Part of a small language model's weights: 9 layers.
MLP neurons of a small language model. Each row is named by its layer, matrix (up: input weights) and neuron, and shows model dimensions 0-255. Each number is 500 + 40 x the weight over its row's rms, rounded and kept within 0 to 999. Numbers have three digits each.
Before each neuron's rows, "fires on" lists the tokens most often at its 100 highest values on Wikipedia text that the model never trained on. A number after a token or word is its count.

fires on: "p" 19, "ly" 11, "us" 6, " some" 6, "ur" 6, "k" 5
L3.up266:533501492450486536500482482512495536523499545501493498520491475516540509575578449517411455491559503508495502569487474499485453459446542500545465571477489524436506506523523475552507502488463538498491476578503497452498479515501546479433537467488462499527505477454467522485518445508511478458443453508458502504471430471590418570447487435535479541425513569565558528468519489504497460590503465463491514478507608483406536471462491509452492524529531474497538546545510468494618459433558478447545452488497514539485494570456559550562581560555552497475505533473462573480470510479490512484509433561449496530537443559611442495509457524552516487470508478554470435433526513476521482493443484497467558525526513533479415477572486547484485564428532484545441511479471518467541480547509536

fires on: "s" 22, "el" 17, "ar" 14, "k" 13, "y" 8, "ly" 6
L3.up580:507464494440423481519461479557548505469431483466517485469520492443472519516474515601473536546496464517457485420437403471521483525380496578539447525524481446502560502542477517492455545519472467477528498636539551516481466522536461509499528496506499524529498535526477520437498471523527509535502502489490496523482483548547543478498583469527460535443460483552489493474506512455543470507398476554497504484591485519469471407521527528527492504507491489456521463475503532482501489462548545506535518447526526554544476559497458553432541544531492548492438525535497525513478582495502482497482461494488571437489506540531489551449504533491532410481448555589510537459486538597508470444512593476503471498459560397473461543548487474492478483428551516445554491447566521472459437542516471

fires on: " a" 52, "s" 9, " the" 7, "," 5, "ation" 5, " in" 5
L5.up730:476513487483428481554515468492582498488443511447449489463521434498511552472510403540519577458455499472464503468471481534470483506526472547552593515444500577522438496547461447538566466435496472519517512483494481499537503508552496445509495540457479487508511554487472516484480417502506531513549509475533477461531460517506483542525491538496465465414510445461474425486507492458526473523498477517556566433475453559508546487498517480546485489451529486630569510469464481465545505481513461477479507429468436435527401515504525490449514511466482505565526548443467503508469498487533602489557476597459449566511448491424464538463506560578508452461531490537533513531527560492565499467449523479424468475549429426481609508456493455493555481500525512520524475515506485425538493477435490

fires on: "s" 28, "e" 26, " a" 18, "her" 5, "y" 4
L5.up737:540490574536490486455548587580429510518501515404532500507516534512448466432440472487523471484505472535505523490526452545536525455496547517485526394519538470529421488461474482536433493561488511473486495533511447426518474455582450493550465550527507516583508464527492562519515476472490527480545540430462572493453514540541518548404564504423475511472553555523506538546450485519512544515511516459521538478472529462511394499512489466480444486513455502534517559492580440456475503505471485470469453470512474507435445521560481524523534491483568488611413520506491457481431482535474516541472495499493441526538470550503465498452431536436497463434508474475477512478516482567503560505442552429449411512530516456490538548538516521461520482486469505554468549483508440431502561511472476

fires on: "s" 83, " a" 5
L5.up256:586562431492509580465580411546508535519485396479541486471467532516531493446539476495494507587532493479504558599506518500497562492472482567505544479404520408521518477492487515510530571543451484565451469463554458470588490459481530491560515553463495483494480551467457539467526396472584440468541550460473489501481533546538456521535497558461519489524516493487585498509483479532453525504482528501534538512451496551571519487517444577449495472437484486511514448533476510476495469534493448526515441543537535450503459497471567503497541513545506481511532539488488454493443499429471503483547495470488497505508540515522522512483544575566555423536508479534551547545480581469466452488480497503593411522507429470443482548467468484522576562520466512512479515522539452473462485507489461

fires on: "ub" 16, "em" 11, "tri" 9, "n" 8, "om" 7
L3.up543:446566519511428534526405527540513546477497467474506548504516512502568436460485516505455472502524484572489482435468524468460544552524504447432450466489436440513528465529511478553565453475474530469502508530461551533479477520500375478521540515510458472481554428554434449463453483521489584530449483488590495437562530524493454514503539493438545476506515479497557518468558532496576487462548490505529526461474513473463449543383449447513472515518573521489556455489528495480447472489578542544516519501479528532547517536532489484520536465470536472475520494502503472431583498529452504443494489464517499429426479434553523465471519508525475499499466605502466522538526591579535470537480434491471470459479464429501453495502490479478503513417495477525493585514469482445514532590517467

fires on: " N" 15, "en" 12, "ad" 12, "n" 10, " An" 10, "ed" 6
L5.up79:428497507495541515505505446534448479487489497442464441536492580538477470460493505524526482470498558457481429482465471480545521455475515467564568521582575504523506409484534436500498444497539437494508471503543466520442521531513610504529505542483524510520455511580538485440482508452452508540507515478499531494495470551455461458445490516492512493465527471465555462518554511528524504476487464479590502471536503484460484560465488489423486458566551463515446452533554544517499543524471473554501572612466419484486482495557504576473459531517531485440514473468539388563528483501604554543559483544459514499471477449482412501461501541534574490525492459549508491576484504530414504508493546517439445544531448492471448491523506514521523444509498609442495520495456492524526513577508457

fires on: " no" 26, " No" 21, "o" 18, "n" 16, "od" 6, "nd" 6
L3.up178:469560557537449472530424486462461535441549550514484537489487472479521543543494529551592488547462530514498374532503488414513482509449379532498470519516463508534445502509482463514432537495476429512487541564490536505516525524521506534531547487561497531500559443501469517491589471444448480487469517443531541482456540515492541474438531463514523502463462465448555542478531499476526509517524468393519506571474508520508491452501559487481485492504468437530465531551506432549505518491488528545493554503453522521479443492506519523496534435480545515483416518414572560554455488518602441489503569518499492470522516512526509529450524471544519493536535488524457518556454527439548536516428563550541475553439409459468492500503527500471457376454442481566534505523453493551508492467500506

fires on: "ck" 13, "e" 12, "re" 8, "und" 7, "or" 7, "a" 6
L3.up490:522455523537465516502512484520491539446424488473530529532549494528508454503480518531470480535555579427556558490480434471469499580561518542490466511518432497438464510469566492551511523523534421538498506498545424550412505425415498514431414503488461576501569489445509465504523542520486497419524487410532554471458502525466465470506498503512475419498484497523537480509471554503503554479568532437496557501544513451507476473562490496491499533523487435574520439471528424536444513566403485575550527494430526478528472510535538511430479470520502458491452509540437528459475504545511394529559550565518451562446523515533470528497490510507504482521517441495489510472468460491436493502488500528471479530494520467549545502505521493551496564486505527529559509506444546533470552569538391

fires on: "ri" 31, "s" 10, "man" 9, "il" 7, "n" 5
L5.up452:514509431469477533623500523558502573532462466492416497514506481500477495485500469455420609477505483510470466493551542551412501436517457491577591521443513522547488497534464524505500477498475466485539611495527529569453543492494560534517503485544516548610475507507493578461537552446466555520576539419570520516568493523515536440546494553544557519525538455545518505515431508484529625496490471508448489490437511483530450454518517474511523432528486495535521469513487531464503502563514533481553526483462496530536461448537519457449536530493500459503522508563506434538467449554506473492497465518466503458479487460459517474453493505448542507564536519499496598588559473457476505485550509484464502547451480505523496521476508504408500502468491485467563484552483561506558504439472496

fires on: "ed" 23, "or" 15, "re" 14, "e" 12, "ation" 8, " g" 4
L5.up524:582547507449511538519556562543457522477519535496526529517456537487452436435526448526467502505480513540486514545506528500461525484496496542474392514478563538473536441465541519454480422531488537537573527587480432557522523458544484494551503516446490499541548487529501524476509434502529493496525495468500485548486488460485514458476520563497474467459494559502470449495446583425502510495577506539451520479492502532481488486410522472487521509526567465462529602520508516488440431471442492467495400585505487500461483490456468466498502517503571464468381508535495508470538459486539595561511499372439481508516474546454527520611494493439567468603501544445520531471530417516509454529463507512418491518459484531488545468519429513496508510450458508509491491528514505502480525529465476

fires on: "i" 16, "ib" 10, "p" 8, " P" 7, "ong" 6, "k" 5
L5.up621:474518563518435495455465550511493484565576462538404441493584520484435543554490527530453458502471406452528499478527452495510553476431520504548491544476512472468505475452478486457467489491476514486502502458483556444544538522493535480429601443507477502490553537507503482501462458443482548439424455515481500461516493560590558526488544515498493432523539466516503497487454539481474468517507499437524501544502523524472494441484572500498608505569582530465514519488483524462534536458456477521492446514441457545568494466512479505532565558538499484515518520508470513558593482469511476390535604551555453520529524484592508480509533449529489470565513481530500501454538462522516515520482483517485476517552542510453564577551548508502484558425549466525498445535478510461595514450533485

fires on: "d" 22, "pen" 12, "han" 6, "tic" 5, "min" 5
L5.up668:551507502421473547450444457528515515539480573554472466552455454528494508475492513507465464482524509452433517428473486450479431536459444512514592530449411535506346474488598538451563507510495518476497546490544503505497494532580530523504556487475481499497509502527562532476505502444478480532487494465541540522506423485514538525395447540496513533425526501513383489555446502549494460497495483472437521519474516476514480489474436463510496479466503470472530472526588505473538466510553493506470464531529390544567458511459455497490511511496565527501428465490590497522475514453529555478559487533433515539538485524484482488548501532459490506556530470535555510472577501496507517411533455483467586555542516536508455519464504505534437530469482524573516577522476531511544500540507560

fires on: "s" 25, " well" 12, "ally" 11, " However" 8, "ly" 7, "on" 6
L5.up818:498542506421532577496497494582570457460497479467483595481476417517475468519483463494493474496528537520540550448513521526441566535487555525569544546528504506519516541501517463469513468561502488621418549574443422425464562540487524531563490450530509431448525545556509529493538522518474442428459535492453535466503455452530462538510455474483476432472526516484516585508440513551499508490437459516483480482534509540429476515551491451486501452507426497476516475448543450523582459460517563469526549482489506571428498511531511505450471509515528446434517485505512604524538502475551400487469529438472479440504494502416457497497468525471453453551499492531447521517534514514534467480474496586476413489466529551508520459492533517532502466506475540453554520515478533549524534506489550

fires on: " st" 24, "or" 17, "le" 12, " inter" 7, "und" 7, "in" 7
L3.up739:574606460494539468505488461502529422559437536478567490578470515489543445416469417488553516497523525469566478465513473501501607494542481484451418490494442516526463536522488570500513504478508470514426518491527540555534482481484466506503485484494505498473548575522553479558488502485542524531555485473476531525504455535505529539464506598499444500468445524542529527495479550497502482556554458525497511511550521577535562531525536464543459493444498498543544451472521423510407583514486438498529489522463538515495526503547542547544444447456484500483496519445480497397524517483592527585539461510520488607526560578491513490536490528488443536532519495428469399529431452512486511453512498509516463511509455503577536477485469497484448542467491452489520452493538467438488476502429507

fires on: " of" 27, "op" 13, "th" 6, "h" 6, "re" 5, " |" 5
L3.up402:440486460501447508494485561461537498507513536457497484510505560574491427452475505439494504531584526604444450470483493508518525552499497504464440457469465568494429480566480469554487555524408533599486523532472494504507423506501534519490507572493500439467598524545485462446516498473589481513513544502531456467526463548491537447509479541533511417552529419481512472499503554564398472428541488509511491474458548550503496519490478513519495487483526432525526511536481459517523522456500520515507504483561526461424437497501529511522469567491611542569515462465542503472524537543433445485454493561518487541530468527494484570529494476481516455498476511508476485547442553486553496513484453506498471462504480519579494396603465517478486482538465490496567525508469508616491530488564466

fires on: "if" 20, "n" 15, "f" 13, "lo" 10, "ri" 9, "d" 8
L3.up190:570538456518492471516518580544506574531541416499521513544493526553431463487444472440523508553488540446460490485451586443543499475531428462474523455572547469524432513576526472486486566415550498521501487541487452475435511467493520465509439466451533534467535499518541484531473488467492498570496500451536460499552498500538560475523515532518539475521549543560505537509493459511610471401438500403559495517524488467475510421410436518592506548466509549518481444487483510470453516470501511470528541487572469438563491516511503502515472403548518497485531514420430521488477479520551567530458457448527521463515520503436507484511526490489512467438541466503536473497472513450530536525528553471485513486499465513524480487450517471518397540560480533505592511588465506454472498466508499

fires on: "th" 31, "c" 27, "s" 15, "age" 8, "u" 5, "d" 4
L5.up476:538514521453495485538522443483492443504523451506515436527445546558438477529504580460532416486513563503457526501443492520498547509507558455561479476474573408474452575498474526513532483502481510533432472507488467470489449467527507464580546532458493520514501477516540511573545495455449591572498540422521443480462501572525523478465503476475456479542485539472497576487476478532482480499478534544495488456565512555460500571520529485450502434549472484497459448510526546591462482568462449542517526456484510487493484470473476540422512559449486496524513522513475508475436481477491501403566534481500560476456553534528483490482555448557482513491558548546524512530531504465514510551615436520558501537512511464473577458487520614491523519446499574496476446539504486441449541525596505

fires on: "ed" 23, "o" 13, "ur" 12, "er" 11, "ft" 7, "fer" 6
L3.up631:499552520507499532505594465420578556514508483486498454499561446536502550441457547474494487543461480543443563535485529465452536476460434508474499438457404504564448552519454507470505415501493499575468456558431445487504453488508589516443586418488527531511545467487528438583500441496462468547586504506555598457543504458506534486503531511521456527487495465506534484589519491506505514525471464516481526473455486495501478466436514467473508494538507576519464513573509493513480477470432489536507487504447485556544554541515453534493561441565585538555587542522504442489502557510485489524493498534498458460528500429452490480531446484453469570575481508471492449536497442560532459464462517494456468472480563480487529463470503457505414493492525527480461529535491507548557469470491547

fires on: "ally" 20, "d" 15, "s" 10, " first" 9, "'" 7, "n" 7
L3.up860:532560551543482520534509534546501501473456447509534523514492498465497495445489549499488453484518474527514441459572494609493497403448504552498488458466509568476596564600469513490466521503513523487506476543578467489475529480539480510560480470529443518553434555505526556535536517516513542512469567554468459405482536530547505524522494599495485517469427499438550499508417503536498570500474457455526501430415483518474462479520424515570432476447447491469481530501516465398495511497526575515483510520456440492469434480548500523439521489480547421459488467483524519538513464428531532473435514474508509545533577468462481437448480530474469557542460507562556502498486496465502510538524540539512494514545503527432461563509438520476478547452459469495456481545556448547446482468446532

fires on: "ed" 27, "vo" 12, "la" 12, "a" 8, "ad" 8
L3.up959:521450496482523514461490512488481504455507436523525498484460493497471568510538497501538487533440418411501516432461547521549508482466474514591580488514567550442548504506479517533435485484464504493559453540548536517409494508485498453431594513654464532471499415454427446472465506530487469527468516464506470457547560497543461450537542477514512456494505533470527506494536518500541484505493451531564518518553526512491527479501560501503505439516440536479486437548464498525545406484502442444531559432502458500558501556434470446498559530599484524488519495488482493606504473544553536496539568493533506472503546515557541600466415557470530522529529431486502424478477510534483482519492556496481507508470561477533527507525488472456511489553495533556528479551526431499489477493443472

fires on: "y" 21, "vi" 11, "p" 6, "g" 6, "ar" 6
L5.up195:537467491452542531501438478539513543432549547456504450546527538458519489480541440522464458455445474475531511584508469488497549506587512597540472532456510464484529528542564491454489488495518538522485592489477463474482403519526508518547502510488494526568517545478473516527460540461482539400491468465472515551561468562528418503401466553482562435455505536481539584489524557537508513479492441483461540533552502470505548528486505527477481525444566535537530490479559473498493522480452551506521525414532517502569457524441519536421565497503521487477500562429483501600406457498476510466543493493511574466520530562475448559533496480435440489508480524540491541515506434529461399463491466492483545537466505500535465550471479493517508462495534457542527466492479489429510495409444532

fires on: " of" 18, "ea" 10, "ow" 7, "el" 7, "th" 6, "ne" 6
L5.up419:465508540535475452522523484576442523461521521454496462517487488473504481478514509460545547557517560454513546520488432482440487518483526530480567462536480516493459478482487546505507531524589518491529451525506463507528428444481557526479518489417522491475545464407544538545542553474521503455527497487550517590486510516544522517531458566519505428501487425444492493491437512449458423417521470471489542528434470467507510564497514469480507417557521513516518451427459495474521455534499502453601495541551521510477500512505559486514546460591498532584441497484556516513559551499532532564460533467589474464521474499496521483458551533490482434487533513522500488423518488477584517487527479484536500523644458499446536441536450509481439483450473559413563506559545435451471473529509490

fires on: " Ra" 38, " Ma" 16, " Ba" 13, "ba" 11, "a" 5
L5.up350:490515498526505563573479564518522529503604558488472514480502481511519512564443525466549484522514508404533530549505515483496439575505456502495496485534476493564520502504496564499510460488459523518482479522496474514521533535499580512514565426511436469501473521536436525441469542446500456594385516503554528497521521460499510595451518492513498532504501442456561522491493521501447462561544466470563445447458509530518488476427455516462473547556611451418490532538459532534501481429512496497588495505465514571464476540540402487442430461535512546478561496489468495496537480508519467484403489441465536549501548430559497518532477490541528447549471534467469452463606499437474496476460429518430495512470477521464453550479507553515524447517482491498424515476521506450525523505474496

fires on: "k" 26, "i" 15, "u" 15, "o" 10, "y" 8
L3.up1011:456447523511530541457420534468581523475505486575513484482492469491497529496483515495555478485496435459554484512490492516527558497507534519496489370484482468504511468468535570516513598494431535547396598539506511476502506526518557468547530477497460504479538499496444465490520518517481487518504449500551484530514465488532460508472501482544477454569538475569543557503479554536479447552478476440498516419469554472535477452497436492454573458497470489480486475497452504611443468433488549511479520490408519435545530424503515521436560519489467480478527544472547516571376437497564475441518560524544530526514483515455516540454541514504513446584502518521462557454519560519494503557496455550515553466534534486517455559522527503561497500444534487535502521507487521562531527532525385

fires on: "ed" 63, "s" 17, "d" 10
L3.up438:400530438525520562473477483458596512517449504455511446411482545559496511490560424506483476529558494520517504476499445496514483460523516545559493480490450518503567480514490462488461482510431488467560512528495439510443529417523480555499437455548547537499485537449510516451476565426500512566466508455470499477518461518493489508412511437528448497517500537513469493475468500507502452527493465451499482463536593447495499464476523454553506508563406532489535518506423576399455455479554525507473436572515434485550484500520511462465473527467406510477465491470506485461509510461516507414599512505473560498434514512481578502482518462466512515483520483440489561468506449564438485494512488421469558542524537440523500503466488515499469591469483430583450563539562522504499495518471485

fires on: "ll" 14, "br" 9, "tt" 9, "el" 8, "l" 7, "th" 6
L5.up374:518557531456509492531464570532502505498529503507491353436543477527530537479526562506541502521525543524510532563489442539465457527460439468552429448491496442482498524489527495522562499529542485583600487526494466568486441472538566445465493409493480415502557446521484451514475616509566509576469567537509494477546478461554516540548545560466484543484458478552499582467497457433480532445460528514434551507449456435503519509551505466443452454464511484506490479487504528528540530535519486505540493529507455535560435477536471499483474556532524495514438543546470515524489496592493526492432505434494459447445561453466500474485483528511456485508501475507524485449462468529459504482500511510544432445547463583570474527483498493492467443475495475529572545518498443478553494468516563

fires on: "ed" 32, "ing" 13, "s" 9, "ated" 6, "th" 4
L3.up271:425496532443524377521472537572498523503459457435532460527520505531486492477490480534502470463476502524527517565547502528558592501500513568481520515496456544451485551485508516545503492520500505486553506454511509474458487514547494468547493476567468525446487445456494455537547514414516512533573478501541476472518467490503563511459413534552447564543538590466529480496535562387529462540542571529491488503525515459492471521459428498458503492454501456446527485443521588500465452529530531445455496530530455551497478429480490480413519525498474448541476555481576514457552460495518496491549493537511569459544510507460479440525473424493487533494512601499484509450507476518497588458507484519512494553534554527527623542552523500482476489471537502549449449510624461524496547473531516

fires on: "la" 19, "as" 12, " met" 10, "t" 7, "s" 7, "ho" 6
L5.up328:558504445568468523563457572602480482510484500588430455460477519519594484525544521543503516511431519492463586505553519498441558544571463501489513484449532477459489408494538503497458490443507471505542479523463568533526471511491547496545479527478450570486491493548475459463404488537581477502459523501486505367495492565444501419472454500551514488515525510550447525544501510496489530473423505547567451452539556423479495441485537516479612505527473480486506509483428541511490491510466432525490515592530501548434473541556547464501494519530507495501469481483460543486534473441472505471475566464560537530518526523434546489539470473541509428520492521476520484505482533463480409479451491485541498515466503480550546472495491487446459488453462490497559571562488481527453550487445499

fires on: "p" 21, "ni" 12, " United" 9, "ion" 4, "ap" 4, "no" 4
L3.up217:495506459541564498512546483524532483561533497449457577469527545519551487513550531496519509585426461489545599515447556515524467451525467489541570475522417512544479512491529520500490507480528395541523493521508518517488464478511508507454612470476441486493460544549424491491470482501486545530446448475564539523487530498441457475507456582539500510489474499473546425490526502507533517515515435435459499513495588540482525497456485471479463523467448505612587503487473490540485433525469395444560533483490505465568462506494467463563560528462473524483472579526544531472462553563515558495502476486488499508469483486470474536462543462523504463473431443499477559495527471525566530519457523446427447529544443564567509498571495475447532476464582516551499497551512570537523534462522552

fires on: "n" 67, "N" 10, " N" 8, " tr" 7, "mm" 5
L3.up284:473571453534494483529541497543462501560535515497479547493496443579563525530465480442500423599465461459538549499477488501512478427458439567580548519603508532517500473495579410505504484518491475527479513485457442436439560530482571534505508491476528473444504499497486521481481472490478513496518503500566568520523498433498499508468465514507540529507567480476591413489559557406524518502580521490531485525497463500505516478480495575459465543498505541498517545532393494493481493495514427502526479569428548513567508474497534521493541494460476443518451462444499435488539473488583439502547498450508468476514540500427493479446514492509491475528562493497570444572497517469532479590485472487519448519473491509557460489496517500523493432516549640539526540570504517453462547517481493

fires on: "ol" 29, "a" 15, "ed" 12, "s" 10, " p" 9, "o" 5
L3.up854:510504430482519483523539489503472502485448519548573450483509472547521543500438521480447454468481474578462474490518509462504475478471517456572550524497483501422490498516494443513466487528436527542526499494550586513428476484576470404457535445516460538486540403430491493551482446458583456488515468476493522481604533544479547484451518431557440393492514405528568480556476483500550509566593466485504500489547526535462458483529464441506491460500429528449536510522447577541504431441515483529511514514480547530548482517548507471517570539447469543465464532511488499487443514532507461560496524475510521520426538569530494521485511457475475504451444465535506428453486534498489507483549457528488452502476518482558489488536471582486463515425552493422560523519526561508554431511508475

fires on: "s" 46, "ta" 8, "ne" 7, "li" 7, " well" 6, "ation" 5
L5.up799:498548482387460528491519494476514545534496446445489566405545485521506539538486535516519462472462488479517485518511493482524493527530506570500545520472545529514523475492493429564467533537560544488561462517539526490570469499527526478530483480517501471523511482501557535453459439505604500570478482468526473445510532467467531521467499523496476538508463505508498458498434438512457550518540534412483474527490552530535467496444552458387503513530403436519481558532538480554546482531463466440484494522540526511533383575534481415525553514502449512469482515484509526545564510425565530451455513564478536527439449456398516506530498497499507496436500603574562546482594501469543536527512485486497490553521494439460439500507537455487552493504493455499492549536431461474548543514500572

fires on: "er" 53, "y" 18, "le" 10, "th" 4
L3.up788:524496461409525466458494448496590501477499488547590491558482457494545531470455552490537552528495503530481492536485474495476514460532453502494489482556499489495483470496468477475479596464517515547431456447465538496537518476504513419524455442424486497411535610545527524494517581500474574488520551524483462402604511495461574434519584477541532480487556544542428565546484502533463551441547487486502529487481491468504640524474484435441512526457500502454508441529517446553537482468527537478522477515463470551540514433488517485458506503480524476547502509511443530477504510433539551522542440496547476507526506522542453496513582477490536522535472529509550494505546482517543482537483500503577492493391464483500511551508514537472489503461445544498464565496535561446493473400505482

fires on: "s" 35, "0" 7, "k" 6, "00" 6, "la" 4, "ta" 4
L3.up458:519529593425524439418456494531455567571482541507456509484526409469463501491450513468447495525520455511480515473459529450459470483517506529511553482474433480507449572515508533498463585492436523488399516561522537528517505500485454452550462406434413510542526527457455525459449516511525553516501489568486491462454488470579489488440498483542479581454530498490523511564500472538529423470487541465485478461565544592491533413521532578514490504455482458544465553536516554466525493520449519466575540476505509498472542620472500553504497422496497514492521535481532480465480497459462511477551485537523567521495576490462486557497486515443525483532492473430535461447450567514460424498539532568508476527476542490499526477462531481498520489503506514409555471458462483533463521465446518

fires on: "e" 18, "ve" 13, "f" 9, "if" 7, "tro" 5, "st" 5
L5.up351:479468479523455519455493505479520528529450569496534464611480557588469531582453454490442431489458571462580547567483482527375478484575510495550401491551474522540497494497514472471470499540513495479477480499520500491486458458503492468543481409579456537482471560462475506508513561515487521532468537481529555563518475501476471456491477453458514487477515562449514501499485501471524478524553509509561555544499482487402433485536466512553515479466533483476498414498528399485526508506489492501519476487522534556437516547514533511538595557504470488469538525482424508499557489497442486503509562483520491535547501501493537543459460559504535489531449546442461533428524444493582510519501505438431453500518504415514464531582484478466428495490459511493572469446577503441447517499549469

fires on: "y" 23, "op" 16, " per" 11, "th" 10, " co" 9, "che" 7
L5.up31:579412509495541481464415450521560545527500465442533479532517513570548466497538461438409508496475519504419493483483521578524478386499473498530463503456529514525473539452502504550485530506475532566532475437491456535552507484541544522524505582478466406522504615449509514480490513527558460429500555491545463470532518462513544513570536523486465471530473554575492514510515494512418474481497532528433558554452524505487552480515510531536548495458509461482541475539542467493514521451472487453498494454426505495508524480542571441460540573515555485498443426528573450541535515477474500493439562526461461515474537530504490506526481557469526492509427491454539513540512492523484464555457463506581455474500558433471522477470547439431493431405476461534465562491490527442481520455503509

fires on: "ve" 19, "e" 14, "s" 10, "ad" 9, "and" 7, "ce" 6
L5.up719:491478581596516496522421488482475514532543545521474451494464523498508548467550438475522489503444449517484497500491489550544552419514546597516458466564491530508519542432514492488531544508464485460510466550586527509529372514552535447547533437538527493467427512329463537478461442428474542487466519501495488507509538481485458526476466519474516512536531523436496476552498491441521477481462503518479518493478512438510406489532572561529445445505507513508600540466501460477542511463560436519468460497524553515504444454537467522555462507462463509522476512467564490511481493495515480484504473553513490533472504514518510453472539477454515503457467503502384576421515508528561471524464451525491441477515508484460526552524480473472555460525547543429554455562465489469500575453502464

fires on: "ba" 18, " Ba" 15, "e" 8, "io" 7, "int" 6, "il" 5
L3.up671:518485630486516464512498528430496589477494530547479517484502480499484519550503461565561500426553499557531522400545402540552452527523555475503510445520450466536501492524544448496580566508451508456517449519460513535439454478463592525521502570492439388547522499512503558404502532482565534484508466496466512515489521533484526488519525433579498552419465518472512490433589507532447459509496495472457473454521493528548484456425459516510464468593530501490499490512438445429495528513501487505489545489537488600575500508517506538477472518498475462505496443512505504502512449504532563536528502537496572516539527507589495503506456519519503479532484447465489457531535476553549454443526479479507430503485447505500431502535521573519569520550472481534522455481479454516568499514444536

fires on: "mon" 22, "we" 10, "ne" 10, "tra" 8, "ven" 7, "ve" 6
L5.up276:502536440482526523472525465473424478509502480484562503525540543497530521512564486463531498496464524499448548439570500461470575540448539489508576512523518531465471551530506425564508464423461568539487475476456446506445447445508536456467509470533543435470505449522515421519484547479477457541471554537529587537436543528528492511473573539585487469488489443504506504451575490559480504485427471391491517544427456483484467469466542564536414535516518486561471509472493492510512478563560497536462503526529489485550540440529498521458584481481488507476567478513487524524569450497532480463455518538504514483484530487525468538455522482489447456450493530511463592539487605426432526546579482485518442505422482465513429514549512497526531561409467529480493496445528511457497489510524453

fires on: "ad" 12, "vi" 12, "on" 11, "od" 10, "g" 7, "ag" 5
L3.up304:496440504587458515531483463592528497460482529491409453482566461515479558521522505511507472493547543525531462534515557507448436511503537536532565557548482543489484493564489494505498457460528473558523543558492466436504475468520528531544545468509515413540446421433447496545514527521430488481534502481523492511582485498517492440391415544460539478493485523485470445484558499566535450490528508510597484521523553517522467491456529504486484487506561434572486433521476532420479561436479551469517488513542556453501488545503435506528550577541476449557502534476475587613523452517536451495518489490534517529502508480488472444567500496512533495526541545504489517543607510449484484515452569541547544522441490465467478454606488509450523517495572499470536487518509516507521546497470492

fires on: "en" 17, "ter" 12, "th" 10, "ran" 7, "ow" 5, "day" 5
L3.up122:472578487462443452509539470432526498488513492526472461477415528504513515474509451535533485569524489506562492537517477573444493564445540505513438540525514423560544547501500483488409565521579455527503452462485545475516451519514567470542510471507502523485635468517509593513559469500506550502547530498477506479510521516441501493500577481469460493510523454538478467487461541433560429458508467513516473486523540447494474505586511547459479471472492440496422394437458594501411503552552575433515448491468444548494520499511591510443436443510496462532452456436510538515490518471488501510492450515533502492519519567514545467499486438496521502451527493446503583498568489502446482489549551456480513462569540513433454516517487547470516422509492495487487515529529516500477432493502469

fires on: "ed" 30, " B" 10, "y" 5, "e" 5, "ion" 5
L5.up603:494481535458460528506479507480500462489535488447516486548497446463460496503558578496512539481504579476413530562530471505518504494536495569464488469440622538440551528502573421484439455540538477487493488490468481519454496468465511476492521476521560488527542462469502429499498498532515529529447493536487487395483503519501511504516520555500447445499555544502456463494449582525538483464465450391460528445454509465547528492498504480534506510506531432490474509568563569480427497462439486489525440591435496524498511525506470474468543521557539451484566567491445487532525543462474488557461591482477550477507477526485486549515504487533495545512468560559511455425617554543509542458576452527488511483513597464483481459444473507486512439511506509583467524585515491491483522522582483

fires on: "s" 24, "ho" 7, "t" 7, " met" 6, "emb" 5, "ur" 5
L5.up788:498512537462527529512461518517525518516519495490490474518437568539514519521462447536454462603510485470557559542474467478473507454484530495499513491526456495473521459434567594507517550525534490520485451487466566506500414528502444492542450463548460558541507516500520477495455454492506431443541536420532574413496525564461561450508514516476465439483487548490468529453455505485516466530451489581552510482492541451519515443490531514369504445474538437421516456505447574523495509555480532479523511480565510533510499524523479463519538603530482550470490463470481542457421513563497464425515486513510506418539416481464522539475529483485558510524511466543469476490477476489509504555459482429445544593484491445582523503556418527484511550439486456440549543442462482540546506481487468

fires on: " of" 40, ":" 20, "th" 13, "ho" 11, "e" 8
L3.up175:462479495489438524531487603586490520493517561540495548490458469472529546416492539494531458520502448522511465503484465552454533393419476463515511456486534438475504397436461489482534480498449483460474476561484506537519439475498526479496494529485476477497536541564474540524497584517516496527476530451541465513494535574506468528516495588509453439472513524460553444567505472512503484494493485500521465568390411523447494508546549494469455553519493553497449501512494528450523506527448484542467427499500517515511436495464502483537545499552492483513457449537556498492509525685470487587510532459547464439501420510478478463537461473542538473461495483584461502484552504491524546579493547478536490519497504553525536526411474553497495480536433512479523490549541469533546543468495471

fires on: " No" 16, "il" 12, "d" 9, "tro" 7, "n" 7, "er" 5
L3.up149:463517493515480498498505494506497563459482471545517489432481539430417423525473465498446471499461523455447473448480437480505475504546444560484558474557520530515448460595507484472486542461522485491598522506480541514495409483445542429475520488527460550491422549522464430534564503440432458486531525449519534561549498556472532471518510485497552474511501519562527547513529551512620481479534476567512493535474527480519440454457511463474467538514491504548499485443443562481502483507492503558478527531453436471436440493492482515475513456474566531494514450501593494521498511472545494531495518536490523515525605477470534533511324471510490489500511466492452498508510556496480500496447510455551488529512470504495459516482552505489452447578542444519548515592444502511500473487606559

fires on: "h" 16, "---|---|---|---|" 14, "a" 13, "hi" 10, "at" 10, " h" 8
L3.up82:472512522526510461453532491492525551500489512547516434481561517593522485545478525492489592516556433537439474519531474464444399495486537510459502535420522548519574474456513521467536535466460522496440492478470493495540466524499538521524421526515530549553564485440491479437530518432517550515513475385528467528573448455484506557493426522522491490526558524538440529475518485509567523531473488475471515492598511481404439440489544464604528520506462519587557516522461510492524513443469528481455556497504490512476551491500528481518507443455504539415482526518445503618508535512438491471500492480551569523557523509477514516568553493481568532502495525577486496524545458409529471482536528475541553465510456478587536460563545494490491507454500494458505481504539499450492450547446481